Weights of a small GPT-style language model, trained from scratch on English Wikipedia.
Architecture: rotary positions, no biases in attention or MLP, untied embeddings.
Training: a variant of Adam for these matrices, 274M tokens, 9364 steps.
MLP neurons of a small language model. Each row is named by its layer, matrix (gate and up: input weights; down: output weights) and neuron, and shows model dimensions 64-319. Each number is 128 + 24 x the weight over its row's rms, rounded and kept within 0 to 255. Numbers have three digits each. A neuron's up and down rows have the sign that makes its largest values positive.
Before each neuron's rows, "fires after" lists the tokens most often just before its 100 highest values on Wikipedia text that the model never trained on; "fires before" lists the tokens most often just after its 100 highest values on Wikipedia text that the model never trained on.

fires after: "6", "5", "7", "9", "8"
fires before: " ", "3", "5", "4", "2", "1"
L11.gate897:099140179130145126155123131087124109130164144122116126128109145112143119109131121114100128164127112146140139134150133141160135160147184143144126135165098161133089115130148173123125144119095133105126154163125120153093130075153143124107153100112129111104153126121133153072127124108205105149143139142082118160095126138138151104135084139140117095155149150160127105199163163154160114111140131128125126106099074140165129119152141108149134104095102132112166141110155094110167121128133144156096130126121150155090121095099108127154080135123124127112143097099132122131117115134113114118129133113090127119115125102111100163100128125127135089169097100146117116140139088123169145136108115086137143080104094137158117109113145123117066157153151110158134098142135172131114120138137111
L11.up897:110109134164134100129113108142119101112135098116126126108125132121127119163121153090104133112102168117125163123110067120114070135135188126142111187153099121136131099125158128140148125121090171125153140150141132103110128089087171130107104121157097137119190106097128124101105111122153137124134140133103153144134153132088110115109165162140083111113170127160161114150111175112133103091125148094099151128108131174135123103141159128150147110125128123141136165139150122155152128111134151139101084104140131102137120133139111137131105120101128122136165139101119124171139146093133078139140142163072142119131101132157135140129144134175151094119061132137125108119135136103143181141110128092148123123119116169139172088134159115158128133138123154190145127136117135150125155122118116
L11.down897:126150114162177121159178080130141112099122139119125079126151131125105140136100170089119147126159118117102142113109201103142085145165096155108112136121134113100151112125109146149140099160143097147123164116148108121131165155106136165073153131142098170172174145121139131137175161109134130112138126133109154116161160131103116117116136107141144117104168111150132135114133162121125098122083148100114166173153158137100117079102172153137089139147119139133102147107137113081155105143140120121106105096207121132155130137144127123153117163130148135113146133092139119111132137111143111155125128116104143077127132151160125131137146119146112068133154126135152172110117152117102129130139107145103116095102120162127176112135142140140103096113121177135113135104122130163159118142157141

fires after: "2", "0", "1"
fires before: ":", "1", "0", "–", "2", "9"
L9.gate879:123127144145158113149167171105108148131145136092097127159123114087179124132128097140118104130071159127104133126146129151125181161155141124149154168137166127157168134093090129142106149106153096142133153132119114152122128114106109146147123123126161089096086125138133136158120090137127105188154140150110122157108136126148183172139115101058097147103124122148108129154144140161123123132140100124179130118082155131147143143106107145127139158116142143115117086113155136133129131118167123111142104086120161135121143129117131124186103097112139115107151112149102128134164186126166159071084123160121122131122160137144100175160104116084148116099157170126145142110163139142120098148136126107154165137117145133088155131115135119134145156159085098145114150134146156163131126150167142
L9.up879:112121156154113134150142128131101130141112131116163140160096136103157116110117160126130112117145140138091112151159127159118125147141149121097110183130159140113118095112087150138148189115102102136124146161154117110131118126143144144113147118136121117118122140135182125134093186082121099169114187111120142131142146105143141098138131122125148125092110133091113123176159102141114167120130138120111126141099144153108162142154134132106163108128147104139112138143143144122137164139124154106151120095139101105142116131098131079171085129147131116100099173124102119166131140149148120118116135134104132106069152097143122106153150105167129100092103092151138093116107122109148112154135138145109187112144107137112173121105171117137107146147133100149144137107123133154121116118120111
L9.down879:130110112127146100135146161082102142101142109148134115164124139130126130143182102066137115128132135162131169161130128168146072116114109116169146136076117176132152121124085113123120097138135154112136165096142116141146114147147140162114113128123159093128118178142170106089129122157119091101084127131111119143108110126175108092112118126131126151121106091119148159176174146125121129161091174148154182125111143140159122109096132134108149130135139139108101131104135155106126132122139103135159183069123095101160116138113162116141133148141138178102118129125114117147146153126132115119160147141134108128122167131162158131109158113167110078138137129143137109123142138128114096098157145129081123150151106121096161141147126110153161102180178092129075137091132149156109151144140081

fires after: "5", "1", "3", "2", "0", "4"
fires before: ",", "s", " and", ".", "–", " by"
L6.gate154:132105131094108119097116159105116109155140149151131124142112143131137118125161152103134121139110154165193153135142168152155135184106125145170118132126141124147123198114148113139035154136123105074131124139103146134131124147167095155180122099094113053116114090106148109146118112134124109140062134082129097137134097099119159137139141122074110148124095101111137142175140140133133121194147130131125133101107082120168158135161128136154138125125140107091172121095123151153131099134113124133104169104072135121124103105106062156148147125154124129112102113167125161140097127129165113123167118136162093201107141158097090116098096108117124148120141113114107164134174138147092111126133140124128121117140074108141088156063152177162132096138142140089137142111114134140161142127153161
L6.up154:141107085114138108095110160123100154195114118168146121086152154151118107134129144103132071175119152163119109147145151174125109094129179152137107122089123156118183139114144121138096166161115141115060118144152140114133163113112124146142140081136123118103114120119127069181110147152120134143105152080121136142123163087121142082162149147113121095111135120152146168150093110102148137168161140133109126164109101121159127156154158099164137107137134135093179153149131144140088095115120128166094139127124112138129144148112086137166141126140119104129127151160095135161129137145131086102170148125156135140124087098106129125099091094138135126119114173123072137152136114102085142133099185098168161111122114119128143135102147173143108123116129156125126138122127123108171109131156126
L6.down154:144138082185152127106123122140153136129112113179132147107154143143135091114104119127137096155097094197118146145122131146141119110139128143129121126111095144110131152055132151121127126158128123137099133127140159124110167156096151146129147104140138135126153122149121074147146133175134151111153104094122166087129159101109131117129159145102145099085143123157123153151113105049142095133152128139094165124116099151131096156101157133146163129136166159131138156127103127124109121139134141124141125145187147133140119132172124098117113207152117136135114168150150098110166121124169096104136161106133121140135094083120149125094102136148135193119149133114117173166186105106120120162140161086157143127131157146127111139155134140129120136090148120149148124137135135108173124126138123

fires after: "9", "1", "0", ")", "8", "–"
fires before: "5", "7", "8", "6", "9", "4"
L6.gate497:098154170055137110144122125102139131106135189093129128139138157089143141104142140141150119119095140109144119131190114150176168125107134109148096138153166137143138139183137147165124142064099102138152100119139098140109085163129129136135114125095109119054134151111156131132097092113180111120093151129130081099129108166121105091137105164156128075095144166082131108155104165148084155123101080137136171109144078077127100110129148124082141131132141139145145064113163107139126157157152118147159128137100117170108134086091150123130122133123152142116115107119114143100156119160127142112146122110127122090098161111146129093116146144122129107138118124102114099113156148092119147122130133141107121125129153113126067082126124098135151182137149117125121125144139126115151103165114156
L6.up497:144151123101151130143144080097137129080128119133124126093126135110106110110103117128171122140169117129181163147176158087139084105121095117147116114119139132143136139114171142093095169127125152096132103162137114127122143112120077165123107134159111156121107126106140151123078160115148163125116110131136169160131113129092167133149166153111124123145141107156126142174111142127143085130153156136140093126151113130153143134148126141157149135133142114128129173147137139189130150126149140115105161078112113105110179147123117146121110083173123134132124150119137102110133130103150101142157110095133153123130106145109072126141078099142110131132129132091106079143098131151108172120208127126121130126114174158145152154113124131110133112127133173123138114126132150139144133115137156
L6.down497:127152131060148130148148131131159134100105130152086105136123150122104147128162129084153085145130131167157129137126116138117093143135098129158116127110185132118146069117156123099138194095140118109156150147133112108103128140122133163144119105171152139144104164122125147124147129115121112128111133095175098161147145119148137117134154100136129094125102104162112142139159129137138092127124139188143130158105147126176119156118099090142073107116091111153170111173127137151127128141118122060154087098152099112098108173153141120143117164159131107152137125095081146151121121142105117108157120164116096125118152111118119129121130133140126079153124163159153118103064134112136143138147146111135121112119155158125124134120116139166097127141122150143113110126058139138156105161094140

fires after: "9", "8", " as"
fires before: "0", "7", "6", "9", "3", "1"
L8.gate894:122081144127101115054103167124106113071121158102165131118122139159093155160152131142082125115128111145179168111140085157139149140132138155098144162124137120162105096100148112118113076105133130097153122133087088136103116135108099145146123115132124145140130174126123087074109125127177099114117068134168129148159134136149151117147100159152163150096136123143170075148127138141135135109156129111114166122116126137161138129081126109150126151115147116131150113142117121121138117126095154104129166147104126106108099080089112113153131110150159124140135080139150139129131108142129127127151095102083113142156129140082131120122139166118055134110127124159154160113159112148114111125127158119103107099101119099124117134148118126170153079138123125132164105086100117138116125146157143
L8.up894:149156103120118120157127128128110104152131097178139103151148114070108140130136118115115088084089092160109119176157138104142116112176148120152164094123149165152120097114102118115118157083085140154115117143100128117109163139135127122143118107138146141152123135155128067091140134099124126125124103123124157073136147117139124156095094105096138133113124140111158116110146158123119109139129109137143170111108111141115133144124145135139167122145142164117121156152146124114167151120108119165150135136099139119166140146117101159139155101157124121120114126124166127173122117144127168131124109145111119131163165098123103108131139087125091124166110108116142124181171121151091155119119091143150132161121096132098111121094168154094163130121091155155125107125099134087169145125135087
L8.down894:140179135176132128092118126116082090130151120132143065149110135079129129105099101146141097095144145179156145126141144108109124096116168145141134130097150133175122123095154113113114160197139140139147085097169148137143102083080146102131115094168158112148127128094119141164132126146162105161145106124153125140113085088092080092103108096130114109146127138094110121101138108094100188143140122148133129116128153137119181120125131119135131138168094091115146091151091141138143152119128150102140159119124138172137137154118118124162064093146083113107121094123151175131124137130118121134136046125132112138105128147122125104120154132153103141128133094100152146121114152050098091139120126101133132139139145110141121158162162113122120117134152135137145112134122162098122126141158095

fires after: " ", "2", "0", "3", "8"
fires before: " ", "–", "\n", ";", " |", " —"
L6.gate633:139135119121109121142204131163092145169119095125166128109140148118101156154168145125089152123091097128132156180147144110115094095132152176160155173132119127146128149165132098116131114162164127115123116154146164116112090120162120115131101148122140102113160132116110114186168145174095113099129128105132139101085167149154156172117127115125126124159128104106116151097088114105078075145151130093114154130115094176105135130125142156158109104095125159101136124105133093143128090137102134129123150120115152122188147164124149131114121132164111125119101095126107113073123154134105118060139120129168094156133151127164118102171095150111139099158150155137149133157145137151125162130130132104123085157096099125167148105155156124158099135151137129122156133116090148168121107113149153
L6.up633:098099151129133109114130143115133165118122128148130106133109157107161066139186138153126125174137110104163127102085129134096135105135157080112111116142159142121108122119157074132104144148113132151102152115097163138133122096114134129080132105129153087156149131147096074148107126148144134089128163100143129148131142144131144142129123108141156133136134099144124133117157105132109092122129113131149095129117120116137090100139053126194116105149149101084149122139159133122160090119155167071137131096112141127135124135100168198130120137126167106132135123128145165147135150080126111106170099125096171155125107112157139129112161069167128106165128145133140141132111159137092137148130127092089148152108152158102140135094087143135138109134132139140135157151102138107156111163074088
L6.down633:154148101169103147131126143151112175156146113129151133102145147093138145157137164108135149142128100121095121134135121134106125117136178122154125115095144113119141151162099141123119153160126079167128138143137110144165131162127123164163148118127074152091154136119119116115114132137109152130114140155134145068117135123096117139142177126100082075151116106127093109123110169109132117156140156123157162117090153101118110119114129150186105131097168188126124140081154074124130080123122213175129177170131139164143107126110156134161110101139148141136113115107105127112141140068138081092094148096132159139103159121129111124139112155111138125118142146131151113140107115113163144122143094109127124163130174107121170138133117103126117167125142085116138082124153110105116098123118124

fires after: "0", "9"
fires before: "0", "2", "1", "6", "5", "4"
L6.gate293:156143137109101117118099120102125163112123168091116145131143156090143137131151131141142083089124130121143131150136126128111122126132149107147130157157112133102113146108119146143115131136092096139154157174132143106106120107113156164102116157110140183088101114103115151105096134069144090115083170111088093139119094142150104126142091114113126132165142176118123086136156161143120131090114088141146133118137107135128121118167144159111081129140124084144125106142154114158132113128110138174130130116080130160128086101099141127124105122125096108104109094170148128099126100108154127141101092129110111132121149123105129103156082132107148107128093146143142169137174171106140128136142149145126090114137110099100125185125166114142135118144151090128136119133150132126147136136114124
L6.up293:133141147156155115104111135119137150146103123149123173107102104133125114150144144150119126103144115139094165159129122164136125142135112104154148137156156125139090115096150149113133083112138147121129123140140149099139064120149134134090126105124107143132101116110135165091106161139108095137135092173110122128137113123115108144108120146082158136099132196152128072119184118153143120114120133097144120138121132123083142121151127119176125123116141122124173111092149133111153108129164130100140079137139144178122093129105127110149102145151127102140064143156130092125137092106123150155131130168127086139140135105052138116163121168121096104132125124147100154143123101093134134138143138116135141090124111107159122116148139138112138170125127112105140112140111075127148160158116111
L6.down293:111141154127155138147123142130096076071149100118154152132115132098137105134159127156114069095145159110134159152125105174106136103152161135108100137117123150097136106113088155129109155108156137081158131136126165111130128153146123127137098107117126142150158109151147115101169172120118107112114141125082166157131138143152133156142065145119139109160122114120154133110090088126151133115077134110120129208101136145092120109150144139123095152137143122163155132151136093144114091107179107162113172180120174133171100170099089121138102094118134107112093100104141146128144138105148105138115163109084128136154117133078127110105147107170114150150086163112149131126168102116138120144108151117138078144136067090106116139133142114184114116136109133153157143124145111117125158147128090

fires after: " |", "5"
fires before: " |", " ", "N"
L11.gate983:088128184145112132123135134155177120139124130136108113115141150114119135099127164108126124146136137152151101218132107089094135129132155141116132155077134140122128118142106142069091179142153117123133139130055098137096111123125104102153135088134140124134139144106129121149152136095144102134160127118113158108169160140035121185120114141152129130137114141123140123145154124111155125132133094139171126137095144091152136111140113134113118147123135104150189101119090158158112110154110104104164155116098137100150110120101130122192139110182155117159127107119152151104116131166129152081123124121145129160142155122141133155118121111126119151111123118097120109097106150135095130098140143143138135112125102147094132111081101102143123136069139180123159073120107117120106111146120145
L11.up983:150116073120112148151169085162174116110102114108125120127083158124138134083154125094083178134142117150150156107138130131147166138161063128109143147141146107106135149102166123148113125107134164123108130146134115113162132076147130110073120178122092115145127110160099117130118136169125121109128096154115136123130120102130117084134179123099144099081139133089127114137136129139112138135160138094116147109130106155092144067100140132120128204122145144147159151106147152109112119116130095120108176166126133107087124126105140116088147139098087117127100135094130129123125153147133094159160123129127111173126091150109080135119130148133087117148106137090122133144128132099100117148133146120132087135140106122145101116141108108154127136183159128096080151071137130080136080097134111
L11.down983:150135115129093122134152142151100097125110131131117142112121160155146122086117137158140132117152131078143140132140120148117159115127138143114151187092139124110155140114114116127151194124104119132115120104106128112172118097118125102057171143112123131126113139183133108121125142150147089132123127152199167116115132115139176159138170154133163131132113168087094140147112116133116141121167147152141133108124087116121180106169120132159134149128118126125197103090120125107135104122151124176154170164145120139118135098109117148143110151168090095119154110119097106151099161113064129120105110130125134167157114148123106138174115087148117130129111128125099148118116189123109124091123117156105078163123144102113128104087129113108113132108174164093066128107077112123107115134113142

fires after: " |", " ", "0", "1", "|"
fires before: "3", "4", "2", "1"
L11.gate633:143105133123149134146102182148103137123080145105099141145127116175119147125193126121126119137115138149145128097133132090122080176079120157110131125144124105159134129107145122116138125145127107121129129143123117122075129081172119118116142139118161103100148145125107123122132073153136103139134113104103161099081119127097142095139140092149091131115127142134180118133142146141127167169153125076109123124150100109135149100119151095151128136184075084149114090127097126092163150150102155115110124108096160145145147110106108145136171102139080125105071154097148098143141128128140135160159152128137148141151137123122114118150109140146092111133107135146124143132119148163152058104136135129152158135142110151183151118089163135149127124144148154125135098142135174132144117152122103
L11.up633:131102153127099119144129140161133172142138130126157138133099123122105132133130168107124140133168159139122115132140130107138099125144110153118133142133103127151093162100130101136107119120115114159120153113152108111108144102127127122077160139127105145109178124083153133120115104128127082114128140120105120156111112112127078105142084124133123092135075105132140113170093137101116144151129183081137143132151104134135136106118098097132090130111118113117083114111176151076114138100146145132101171128119190179112141151147104149128168117133139142117122118127121157085104142121124150139122177090104176123124101093076115116161091140108103144117143097114100109169134137163161118108147170131108153103152038175153135163110092118142113139119143143114118112186124176116122115104099135
L11.down633:094132137159121144133112105136128098136107140078155128134153146133136111136141144104137156135131147127110129151105108148077117101152138102113117104150146122109159155154112121165150100105110139162126114122135108163145137116126155097098113145159163107135164094164082112142116140137123117125092106161129170137133093118109125143114146051152126147163153154111125072130109166136105111122133118144155095143142184127102090087115154108126075107175119125114131064161126182127147129103112139183105146076106142091136105153124111104163120160131120136118073102105102149125135154118134193127141153125140134123120159173110091124102152148138134133130146102164138100140139169132163126131101092128119086107124128140127167139105119106125165111115130134120102134134112129161187145108137149

fires after: " |", "4", "0"
fires before: "|", "\n", " |", " "
L11.gate629:151147143129074147132130191147100188129078120096101130128138171121107075112144127130108143143121074123139139167109114137095114141139139129084158133079117157102126100126108132134112148121092122114111150152104122131124139107131140127097129168083168108077159161084119095118095085166151071160099143140154162122107145137145145100127138142124148095109123125130118129120161122130099169089123082110150112123112115129093135112116106142132104128130079141152187092163140103115087130111152150107157145106097118141131157124070135090181132126144161111129118113111105092100151125118089149072157139097119124123108136101151105129115115138147139112132127108074123146132095157126130116133151109157103098121134091100113109107123153093123158118102112089080132118148134147116121110159177122
L11.up629:160168115132132119106146160130167118128108129096138158128162162132135148169129125078127161143110101111132098139120119146138101116128135193133119164113113122111120132094126088130138134127133164179147126133112076140127138124132119134113114152133086151089169135121101132146136099135125119096083117130112124111111138105116127100116145134121123154055137116073147167176103152151139131145154124105115150098128105187136135124112144100110138105138141122141161121128139170126157092115162163173118100091135158073120130174147136148168122120101112166147138120082114151126145170129114119158173098112126117150108119136162102129114089121132145160149110167107111107160135157155115099122107083145135116161143110144113138116168150106175154119123164147135105086111097116127138095158114120
L11.down629:161121106149114138113134103115127076136154135111157119154157115127151137086142143086134147167093120137107108110135119123135144096179143169132104164063129146052099094108124113142121137170124145140143116134107105138199150121118155115076155126104105164098125153141145122163150109111107096094140148127169146121167133170054173126103137128142139113098130122132135129143146188146128111146135115104121108121132142138134157129100170124125127137141135131101159138105102123156156121114164143125132141121062116102128119172107129146160137184112147146103124115106128103127130182120117132112134095106073146109106122111149100088113139108175147117114120133114114121156127159130081141145114109134142099160157091144099149143152128112143164103106107151100150117153102085137124088185123112

fires after: ",", ".", " New"
fires before: ",", ".", " |", "\n"
L9.gate431:131121124165158130135161106158146147124079118129151142109128159111159165120163129134130120136096154176154175097141112100139093137128164151131135117109090133098117131165115117154167179130116134124134129184117143123133091123170162116141135130089123129119112151144095164149120154125157120114058145131109137113124128118135179149123124130199118123105136105133140168131157112149138150094129107098160123144099125069189162136128179107137145106138105094151129101121121112151213125115156127144143124130110097127114125078076112125139104103145136167080101173099123118111092108141126130099121127078100123110170134123101101149085114113110137123139118135116117102134121115098116140106167130130134106137142131082152097152128126140132150170126103098147128101087112124118131120153103143
L9.up431:141141148102109121147144115177090099139094134113168079165152138166117115131124131132126135121123090135150135098162109128120130170100104133140163107112108103134113113118108104143121117114151065164149146154115113113113126162106131113139139094152148117151136097141102122122148131152111091124116115153144119124143080074152143148136100137134108155167119149094098088132128161139150119111088149156137139083144151162113132090126121108124119154083119090132137100135103121117127145113126110101141182093120103099166141157117144133086148141124144138121125098122142141132105119117160142160079154150111125120122140109118122136189127114118088139134089145138130134069139111130154188143103110109194134151131105140159142154104121096143128078138140063087145161126148150137131135112153113
L9.down431:178146145193127101135155101158123146146115104136133116118112116148150138069109128125163136132131112129145135130114117139176079101107133122139137134109142116108131140096126137150167132119155125141116126132180224140137167126115143121162132120149107176104112134155142144170096155121163106156089148145153141114142118059120153097116120153174105136060127113115124116144159143095170143147125132141155127112145104117118136128120099116149179149148098106140157115108125096130102123095150132132125102153113128118123156141135137104126103108134149196095144159107120076137102137135107159141124120115123115113131106127106182121144131118108137104149123136096122102140114145120113155126152168088157124138100129129113139146150152137161115156102095101113138138116100146164139125135142142

fires after: "9", "0", "8"
fires before: "0", "1", "2", " ", "5", "8"
L6.gate323:083152133075153145132124121084096151095131159138118131159130136115135156147140122145167100128127132147125134176153134167164134151115136124138111133149120169151123148116154119113159144136150116114160160113132185158072104137136123114116132163116149131135176165126130134112049138182129117133117094133118088127130112115144146135173126146128161100079115158123104112125072181134075087082134130116150126108135083151141143132141125098144141109139146118127096153129084156106108137168151118139138136124100101115115117126098134138138135125130088081089121127138124122122104094126172112130147124133140095150150148128138139115147129160113063117127125156101151174147139119146123167111128090152128094089119137137129103128128107098106103101131153136164131092098135130126125155178098121
L6.up323:145115144122149126149101104128156119135131142148119095117113121147124084149131123130165133117163152129184129123162102126120146130154105128130159150138109118114133133144129116171154176132106105101142147066140105120113089089118155092071130114149121111139114119145156112088115131113127134139126120104113095112112127136139148142169152128103150121149082104160095155109149141123133099161150144129136150117146099101110195103148139132153141134128118131158105131110093119124137097103109087086136119194132191111125129109105136131102105119121130115099118130110083170127096076121172124161137124173108125106114124095116102150111161127123092080109127107124105103127128122150095145072131115151170120125123121140128099137104116136134181114157112150129097117147088153121110134097106147
L6.down323:086152160124152089098104112149127105121138147165165109177113139134173143121126115093168132138149158161143137141107174201110123127132159133091118115124178137119154146135125096131168146148142098128149146099095126169104128095129154093131130159172140172147149114134120128144089142144144099142146117155148144113131128113142091147154105124125113085099083117109102132103154159090112116151146190147144173114118069160127122153148117103148135108155121126128163110142121128164117127140091097102143116099080125128121144147144103125129133137136116117145149107098141129164106120116143114121137178097148087136114093090105122107089147178151096157093124125089090113135146161140132148099144085149108145126153184125135077110121113119123134135109147156177110138128182134127151100089162103

fires after: " |", " ", "\n", "1"
fires before: " |", "1", "0", "3", "2", "4"
L10.gate252:122110159098142107145154171091125141115143145156099147144139095152140167120130130150136145104125145161127164161172122141128125127121112126153131083151151146158091135143136125142126152127124116103152091101130112137110096123162088127143088156138120097136073130132120144107158079114110132148121113124116116124121103147118125121107127118122131144117147120130147112109115104103092131101153088138133165113128155098139122135076100102112125168081119123093111088151119136127130119101152137077131107119073131156154118160095153131137158092099183098071122088123149131143142138180121155092127103099177165132115114120087104125122136137160036163165110104128144121099113157181138094128133141140099159111171110094159144144096128094113163115112170135126137122127088152159112078136140111
L10.up252:105172083135119119124124080128159097142120108122082122093120083134128129130105145134116133123096114117152182126117140115146129108154117125127171105115103115142118087128130131142129161129109117138153146142110086096127129165084124099126092096148145154112135086132120145090112107137095114165121147128135106140107117125131156101143133120103129170151125115180123094118111094109100116135144161134115124169143127100101152135117120125139094104091138164082152128122114177118154131141149137136070147129132111170110133137109135148133187122124128118101151082103136102122143160149135103119127110134103122123128163151122109110158118154144122117144147134151154142133085149167102173127145092178132115102160126129134110130070131109119130117123133139107124098134101136126121114181126113
L10.down252:106123110145126163086143123134136118142139148092136116077140140117154094108140103085157147110151105124075127085122118086103128157160125139145131080160160122134134162104104125158136107141116124106141151104140115149124119167112133119151147121126148132158130132121142096165075141142135161119115130136139170159103144069141115115159125134108147146131175107129124146109120099140142129139148101110158074164128094143103137092130135139126082119098121101117120126130122162139126105119108129107100143132097131106160108167158142129119131140125105135154148175105128116112114155158144141186175102094092130112138155108149110153150112115152149130150184132140136138141078144125146122137070152141103159118133151105113154102105145127202157107109123115105126093150113118080146131112113165

fires after: ",", "0"
fires before: "0", "1", "8", "5", "9"
L6.gate222:136107151107125129121130176157056115125157115079164128145130099114137112088165146148125160129096114163121159138151114138120167139128126164148085095151175157136093095114102107127112106136133121098106103072066143144106173154131120120169132107126138110111103120133099139085183122138158113097094088113126145111129108149112121166096128110139097106098109091146121118119143155121153134093150130083105131100114152133148144117131097127101102139129098132105172097153113088114123126110140144109113157131118112148118149142111132154140141097184155145145110146160160151102122121140134129095107154144151123173081155068114137159150160117138153143169152087106151134098148111211156116166147134116163113124135164092157114105126148137128157119149136078090134124152122112141167130132180142
L6.up222:149174119146120115118134124120151091088107118122164158122129126112115095107153135166161145137104126134092138124122112100138103100127116084148125132135091148134130130122156075097163118133117164113121106099140109148154149116143122159089133110122079159150105133161154102162113166132132167150118136146129125095115071125096098102150143148107112111155127135159121148121161113116128176149145136146122094160099097115105105140149202115137127158154121114176094099111151111121141174108181143109129061113116129155134120133113116107107146119115089150137104154107144124142129101166135125146131144117103139114137130111124131105132141135139111098115087137097122108129156120113138149097142136153120128119182116114109168140093120116168170115130136141113073134124116103162141146134148121
L6.down222:123137144121155137141165121147134103133145109100112107124101118131088118083140132111154153117163135132071123132154125103109129100108102130194132081109072154182129143138139088152138114145138158103130029143107108112138128128127123082114160159114117172171136098110158100137134085145142164117147113129124126077105096126110098124107139091105135123120170135149150156137153123087154115150150116130146139140147105129091154100104123075117113124118113165150115134111138113121084151120116144122130085100051121103118121155100151090111085073178111122133148127112108138112166078142140117114105132133170146126111117075117135088132173117136119123143114130108129189113143152098155179151132192147161169135144138131140076139146107109107116155159141160139123114083103120138138166128104126

fires after: " |", "|", " Team", " Set", "\n"
fires before: " |", "1", "2", "3", "4", "5"
L11.gate904:118117145129133123095152122125108112143137091134071138109127102101177091136128131137112143166117123086142163066148090117106124118174133122120164120151148147113097131108150154085109153114165113137122159122130121118117123137109149131128158074109171142126152122135166145085137127127142147170156144146148159134070082155158176148127159117130137119153145119160126142104130167117141144111119176129135118190089102121130077156169105148114121100140120159087113115156114151158169134135168080149090113126112107146126135139100177132137101089179149111140083117125167119133152095100134159101127147178077153134178128108159089167147134145120115097120127122137139142109133101130145162141118139137083127078143114135127156134104121139087132126097121099095134142117125142143120120133149094
L11.up904:157090146164128130082109130143112115125142130096131125152127158155097118077148158184110134109113151132129137133124065099143138107144155117135164185101177121115093143127169122109119153153164149156169099116095116140172114138114076141097129099102128118137134102101150190168111134138112114112129126117107126180123125116101157136160119168090137081098120126135141137112148117110111141102104148152088161120117111135125099160120113114175146092132126145161152160123098136112150119126123113117118109169096158124113113153080087095116124145125140131145118149134107087154117174109136098137099085123133124144103114106117140142145124142135106112102140097123108100117125112050106088102137140151145132083127120132166097143149123129138129149097135169093110106082107091115119140148125159
L11.down904:113120130103156079129123131113132129122118126142153130102154133164099143147124121131121119170120097151100134141169125125125115139139138131147133112121116111126100154106106144109123061081111105110134155151133088184145145153146159159158108105128167110112123082139163107125164147096131134117167116095118146138136143127149124156104149127104127125174151126095109157111108119144115136105121121196121126113122102108133104116132162163101128125127122150141101151184178128116132150129106143126153122101224123100129119124230150188112133235115131136119111147153098110133159116104165142145119110100124136123153102123169099124115146143110159131125109142132145140111106081090136151108126087118101121141133167117146105180143123136148157073158142148135138090172133120150164136111174109

fires after: "0", "3", "1", "5", "9"
fires before: " ", "6", "5", "1", "0"
L8.gate464:153101154132137126166108117112097162113150119108101130101159093125138108129162171114106151091108156159116142136078154151136147133109141150156100143122156103133129126120170116088111165147132153121110097167118153119123121122105110129139139123148154141149094141125096120134129106153116102137131156179136135108089108142119121196109097119131144172129094141122125121140104096150124136105052147131127093112122124139158165122157138128104092125131144118126127113118112159170156151124115141151108164130115109177142143124134104085103155121122164089143141123116137141118101157109099133110107111136154082131131149094150105110174122181123141136154147173089121187112156152147106129141136182114129139155116099142122125099169155125122144147138099117106111127131143081166123108155135137
L8.up464:143135158137109125112155146154163141138096129128102099138124138128149142115123136149151133125130119127116119118156136086114128105139142187098148177118157128108100124137125130150093113061139132135126154123091102106212090110133168100105129126076141132108108130099175105167124135105122099128060120141107125137122094105109121111119159140119099126207118143110165117145099076102152164193157154113142126130126134168102163143119109124142119099085118126124150121120145137127127149127126106115133131132125159171145115135099111109133125130110150121133139164141181103128131102144139119135118141130096124095157093140091112145149141170141125127146134158078124122098128151129143186106144180157124125097128096139112133106157103159117102123153123183120142074102139159161138162172095149
L8.down464:140141173130114149179117103145152107129134087129130114105170118122172183116161105120165133152132149158131113119115150140142110058118106126114113091093109165114165104137102130119091132164137141109116121142136148130107163112145130142111115161140174125151143155105126106115100149121119133113115145137067154136113141082136153120128107156128132152124114153138144103150140122122162160151082146132144116124123088169109135127116159099144096104136125118137138134121127149089138130138151147169107177113061129155123121109136115179125153069153146117103154158171086092123124122125142144125119112121111121106154131126122168133150167165149120159181150124096177128129125187092139101120158172094148164109175149139126132165149131103166136147122098189136078119122102099084123118172154159